Weights of a small transformer language model.
Size: 12 layers, width 192, 6 heads of 64, MLP 768 GELU, vocabulary 776, 7.46M parameters.
MLP neurons of a small language model. Each row is named by its layer, matrix (up: input weights) and neuron, and shows model dimensions 0-191. Each number is 500 + 50 x the weight over its row's rms, rounded and kept within 0 to 999. Numbers have three digits each.
After each neuron's rows, "fires after" lists the tokens most often just before its 100 highest values on Wikipedia text that the model never trained on.

L4.up354:451522600463465541506463470433524526530428549426528508426494543445541531540385347539438504529567428383509537487476507494552533562531477540494447524519537476501575495503491528421478525511418464564458469547517499476509500529568452469528532370467504506511471547541571445468508525530439505520502448543520410423466492507569476464505569517547491568504513469437440561610578554470429589440582513426476601480559445502430529552556454468529492463488493452461475507510531520550546538566431548491511557563418442474443598468446412522508493538498465433396512496472604507527626516513518515409
fires after: "c", "r", "n", "G", "g"

L6.up607:578462537441450440546441502510478496434431583508501481537540508557499509475445604507465583554568443482515502521539433525394519487479426460564429469460572426436514563438471574500564524519562559496522585528501573497502552594502450484468590429493453525486427503471468492544491492467490497515565494574551477443499514449521488536462512459521537415452546473541481497503505468522454523544409513461531533484498442448467496547601439446516498472519484477461493490502518507465551535576436511495392572463595482584458597485455391376552397474530586443486532524492592431654462557469563465408
fires after: "p", "n", "0", "i", "g"

L2.up565:438518543506498577552499524553469442502477367510532517563533502499514532434511456406547565462502504397396485527493466509512446449439490469517445507495460467547423488550444481587584500585568645498493433506626491518448486584519539552481447544582523524507491504558412531406453508535420464491536513429481525529525423507595412498496534491472450557368504451492417513457511465512485554448544548595538497431457538396547528514434485454527480512471554516503571458484478478460455497520513514420613528529475494579490569372482576472565519513436589510537505500512481507496581522456547444519
fires after: "g", "G", "r"

L2.up503:493549521440457430610481529462428467541451469472510562496544459548533505555511461503486516610501524518511561472475482447527471564477474658485561425531498550407501486504516454471506426522454497536462522472503446577490392512533395516482555445506435478492535457443583558548469590420439489428482525561605519347501502519546505488413549525468540481542526472541466445486483542440579447481475495573554485451483434471513442475486485445635462669404507483596491596539543504484529531480538462514501457472528473453484531627533516516461465520489573512451591520497558443477475513475471525478
fires after: ")", "i", "\"", " ", "I", ";"

L6.up122:602465399531549541463471510562476468503512469505428443564432442487552470527495463575488583471530504469550438463492435536496555539564541554499542476456558527472585510518434528553552470457528530444433496438503472516529512459527455570507499543422471553548447518426579417565448508446485576436465433520443535638489450542505477505548468446483482485442541489567509486590598542547469549467504487645459602494502529467520524514544424540509452579510527556434470467468511482554509559561418479524526544395493546395502427565401556437514427505573446462480502542531429431541500584417445552467
fires after: "e", "n", "l", "p", "o"

L3.up548:434558539500438471486453609427526494466475467560537508491486506507559469526541435476505485535444470566526425493543510541544465511491549479530466395515498435495479469509556507537528453486523505504460579523526517499544542473541494556519537531479486431595452529532591499572473471390529438426569493557464595524458524442454552450402542561407508547455520426434447624525479414503465526513503469524428512478501456485542611511559611592455419499576528481399451568465502470456456497427473480482489584392475557467504381471511579460539568497511352435454542442501460511507583573502544500497
fires after: "m", "v", "u", "a", "e", "n"

L3.up152:528521459522499493491456451537397453496531515527522356446522614464554508468465539483423531496464555505518432579579590543481474516536481505475615551564559507441456567495396594484528501549483581556479539592551503473519589549548495474500546498501375529567492546541537501487567516463459436492502454580495482418488388529545596524454497511453529528499476498475495487472374512500458514437407529532502490424492466503554453505495493454491477489556452605455474585521467568484371391417499429555571527440561487504494508463526539541505479556566521418438469497496506483425409553544530497545
fires after: "v", "c", "s", "n"

L3.up170:491512529489496524460503587479446480468410443567435582483442537513519438584535456449590564462440542494543504429511457601496600446518599457540474548395579531471461570471476515493524508580538554434477412529495524529523575405506509486504437602487480457526478492499533486591522515450410488488476534571449532553489424543373588478435513532405390476583522549493542528542540513523509508528484467333497553553493451421463547508387521508512452597577456486504448573527493499470516501494476503542462458441461543536555517482459520470510466569527449524517605517482476550441499501475444463573
fires after: "u", "o", "b", "t", "d", "e"

L4.up388:505602535450501572541517542496474487510480556591452464471546583478516478594394433492440504561514438442506482430508468507534584423484526507505563503595398430475656407449539513508524419465406584497466438425550488585436551456482395598488518489467494464568513505570484558620484543529446476549501449493546511455504473506545449576502535495493494462503525550552556506498526532476480457534503458461488568460507431498421515518545538557585466548468490435496478477433466484510599463445520552456503510443461462448489575536491483481564507503577604498501479482492477587474499381375440497536
fires after: "n", "r", "t", "c", "i", "d"

L3.up584:575435443551484539521465495546536400429549503502483520442524503443562506452465509385505518380564548459463514548443552485523482372510468519441523547390530490552509526494398458560473430443542527474490583586446489478534474553440545490470537609518601499498534456488508501522545444527448503576536532447493447596483581534582433536556479529453479405450426522478465594484448475574504437499546605500498436531444498539532522569525533431469542464472511539476505612542508403565472543542354572537470518485486531489488407471457502508524494565546571497509531551599498473436519521462462500480
fires after: "V", "f", "S", ".", "F", "C"

L2.up77:504451505390549547508500463543457567426497529483512516493466421421590454537511546458557536468487494548565492550600508486420484634632474452450551518447501519430482502513552420385454419453428497552484512495508516485549497506466505541462566482510519437526512401550546550427477514457529431464494452502518554464480456439536537466555479433569478548589517490463499491423540528514491488482490465619551459513515605496535524480610488540531465546423437519531492499422521565562463443432448539521500485519476506429533581515532525465557490474571448590526556539508506520452466464622315517465
fires after: "q", " ", "e", "Q", "Z"

L2.up708:458507547546559441432447497424556566479542437573476535425612481475579525551508501511515400575470605614481543467534449502530528551377481498503546493455472523427463606611516451506518438611567530461522566482399410437515448432530468457467537499448437480579556523499532524540525560521435521552546529514476488451509524539496574466588510506473546513519461440529496554534447439504532539462593569474523419524550459429526500421473461529545506552533490491550485493564442487494442464440411480516494454537503373518495522427470557542358488495477509413518471419515504468522483533519569460452
fires after: "i", "I"

L6.up51:535480507431550505574513468439470573495515492485462476561411430516554491595435406533473545510481456515456487483511554520514539489487506519565553495405512523543553468513575508514388509460497482434563391450519467464504434535478511524374538523471457439519435468577518596541543544566446559452446579491498644482510588489528501522562512450487494551564449453465500353494488503494480531504460577513471474463503502536494505540504515527494522499420606512447443487521491600528487497477500569463469489553473437473528392461396582506486544490443491653526521592567535419396450548436563480473
fires after: "g", "c", "i", "r", "w", "f"

L4.up536:430495631562488450469421483514545559541484444473497519332464511465542506511359540517482459495466514452417552530454441467468491448582517552578492542485478455387626525598456567510507533513444467571536479510470570529492596545544499478502547427438475444546520523499583497532555532530479527511442551553487481461417507584436489593507486525547521519534421483478645484533528464523422524452423544476515463598558490575503433556437525403500523515484438514452503570477530490496501492506425529509453482539464449484542495496467422410473495476514528455569492537523534511405468452404519549561
fires after: "n", "c", "C", "g"

L6.up676:561518580486521573451467464485418452415548415583584528484491432534462513484473419438572534522520627464454464539501477560625525454560476564495450571508441500491531520471534540543549500522440468485425520511534509500438517531525494464507594503534492465458405519624493471480414453534565438479529512568502525496538484470478544423479569487589463496511465501480439540505543481453578531464494461488419442460562516473454565498544525487522521475533594519416394466551485425521468537464392564523373464532448516461488492451443457485526485534447506544506461518467535592476629602435499369462
fires after: "i", "o", "c", "r", "u"

L4.up679:563537508538438513578484412467479448517460509491498566524481505533462535482447423566542531540507403473540474474509516484520576539421535526397479502505505479457600561467567487459511460486533456557523420469450512468519470471505474479536447494487523466457527602519517482544542576400475570522516556586599506409438489413569445644465467497523517512546424491424534582464506523559468579392516516538500518490457524534497568452439433570470461599560461516425481496482464520480534470450465603590429508483542552541485572452488460459519362492468489533578417506569518420511387457511422522565
fires after: "d", "o", "p", "f", "r", "{"

L4.up240:538541555462440461481423501532440430459592447501435533486472520411418471511403351519504503582493548550522532480573552477472513489474464551521533530461485532421519485504557448471443416479484455374450504483551542525464562507518502445522512524562471529464430580483455433479472441466515536604562585503468572536578469570473465568492446574507501599636384505608486504458476501537502516533507528471502461556473406457419520592482549466557543535432559594518472589592394445538538493533476494501514568459533454454510515511511459510504486483511421530537584459535489476554488582466474531523
fires after: "a", "t", "i", "u", "e", "'"

L6.up513:537555528516568497556425533604409428471483540541375483486474532581482493488505423542517539553453537495540403506449599529453564437535579493477608474393466415539482579551493522455503588531505404427416572475447538485573442485560426557531441565535454490553501508559517521472528535487496452429472483549511486544462452510532506422464457483522494588511558469505428562460470534500450502459533464543439590549489432417525517527522493544567514527587456498450471587441376519559475515457583480540480550462576525546541499532468493515476549538467462441487514453432506463545338469487484473479
fires after: "h", "v", "i", "n", "e", "t"

L2.up119:425445523601572443405497440476568500552459414488512519453603418467581574560541548444546333528485531579485552538461522455518520498445494499467589469487509617456551521527570509490489473508562510471508591534460490431499467464531507462522619499462459454578537498499516479518463461477469505601466506464422452476538534487450497450609540409481546574444477494433522483470454450549526556501553498468552432470574508441509516418427422624537566568522531436518483533487493539508526491478434542501478506537587467534478490431443496588412547524499539413522413450541477522501527473473521491406
fires after: "i"

L6.up762:439505523576390545498504502518553503525471485538513503617503484504555554480527535446554477506495524526443466561534425452525437523515452487554470559513534628438489487490500449495479564377537499480428429526471601515497374500519534418494446442555468533556423512598409551474471591486440478421501557376550513538498489476541494523506549543459530661514515466429516511401496583525455530476519519494560522483523581454462549466539540524505556510397533483506533491506487580414428499501508558532567476432496454480511566429506534545483508594483481544552398452543511432530505563415440522407
fires after: "r", "l", "m", "a", "s"

L2.up52:510551558497446498444577585521457525420522467445556508573430517516466473543471473433437598522526480550509512529539463460478624427511422532501424462504520607492507451524418529558534433547429487502402421446591448508540516612535569532491531562484484593487513454519464456421445552436453483595525432508496562526536492520487449542475505468426534488444489521505480492413523562518529463469490498516577402421436534468549511480499466414571480496517504576515531510553457596562329521569479536442557602473472491566489478527590511452494584542483491418508582467421496515547484478532493478506
fires after: ".", "a", "s", ")", "n", "r"

L3.up483:527465463472462510536557537507499403543535504447472631455529456481498607577476428540415512496568557473488534579512525586530465437520481608403546423493533463483498572552455523511553490454440551475491438525557493587473517443461413501446561530457561463537583589454482553522558457542432412558461563526481477516522485518512486394553470512450513512443434544466571537439491484522454460465580582506529506452465496429456546490498482426423513500520459472536554463495601421581454501498467506470501440494414510347439560511511512469601431586586467460525540504485547449541429508508531563551
fires after: ".", "o", "m", "S", "4", "T"

L4.up432:531538549495522497482428594517482539472474527610426490432546526576495593521396404418470473549495494504413487541512537428425599530448473575512364521472515395542485491431398475473446536458511473511464453464577545462551522564457596441568462427478572527525566466508579446482510523511499594480496470538447549441511519446487464469505542530476491408486497508482498567540544560438433463448484440389425498474611512477489500558611523506528526396526460550434524517578507489553496546552574565534483584553476440580489496431464555497487448513487467416556546527507468494479516482541464456474
fires after: "r", "n", "l", "g"

L2.up129:444453453442483521563491541515436528580506460459481524546501523477567496438519513504531552490485491511579506476471435468489610526472481555570449483474459456480420511514477545416442477488498512509499533455502497539487588545465497590459455511485620501500503626468405506611497435450495571527483555443457462507553476506557457423446584528526596465486460457497552435580460537398589519535434478512545460479570540411515461448462560527444485415522411545502524532416459475462490505522522557395486483607553462383536599488473502507447500517469478561507409452529436620563616512512583511464
fires after: "r"

L2.up679:455427488425463446493416568529442512450531619474503442409451587419551374572512439550451597492458466554493589594475518527486411533499406551475472520375511434510475491502488477448422503508442535556542559480484477578485531495490479467440500440426542512580483549577532534470548571466529449516560569517521518453544467484451561514596527488560499560564456585459512552584568501438533489440498514490577449485508562403565491526488539499422449516516451531532531537489597424490519496404592472482484498484545461476513558510522479526438490513438509610490416445476499495459549495547452498582
fires after: "h", " ", "v", "r", "Z"

L4.up556:617525548526404567530529520420411477468510497570408582467556501466550416544478450541525614571396388576549474497544491448550472464494531541456531406398456457524487476492507466537513441547479512458495499453465490527488454498462530549460533451529558470419553536531526542505536553499545578551432533488559548473564540436425499492497438516500541484558457518474485484465485548501444446520533480581465475511397608485468527519469478399506478548409626536514580546538491488536441491546523492504501487433544483463508503525638506523426468541397428616470439623517497456522475480461462552499
fires after: "i", "r"

L6.up720:461522495440498436531530500545479548509447514417512443526475555535574521421463414603425595553469474489508586477567487564470503500530605521534545493537469403539487508518445585488455550547492517384502515582498606524465547495515470538616517580530525517438417527444492553518471524508494474409495440422538432546489508465414522535496468528574427488439422564444507510460468438570401474430460488463458543439445479470471583539514522435482479502580598443483574555532479405589472549478473531526535483535590483509610425510497469513396535494406499595514437537485526465538448474479524506520
fires after: "a", "l", "e", "u", "i", "t"

L8.up321:474513504557400548553498547526418475518523496527459575526515625500560533512430533404520622506548482590530496508537408488463619519469413503481479540501534508616440549518520413508536461400502462507428391536509496524450474509488440459532522444571635575466483519506505514474502562500448492556478534396448536506511629567500457472485487505544478507483476514502563548514471489443489580534594511572531389491534525542535464529537490476455456572433446516470413508504544520413444471579540424582512521485520455489546512471527454478500451468514501626481510569550555502502545409451495398453
fires after: "r", "d", "p", "f", "n", "s"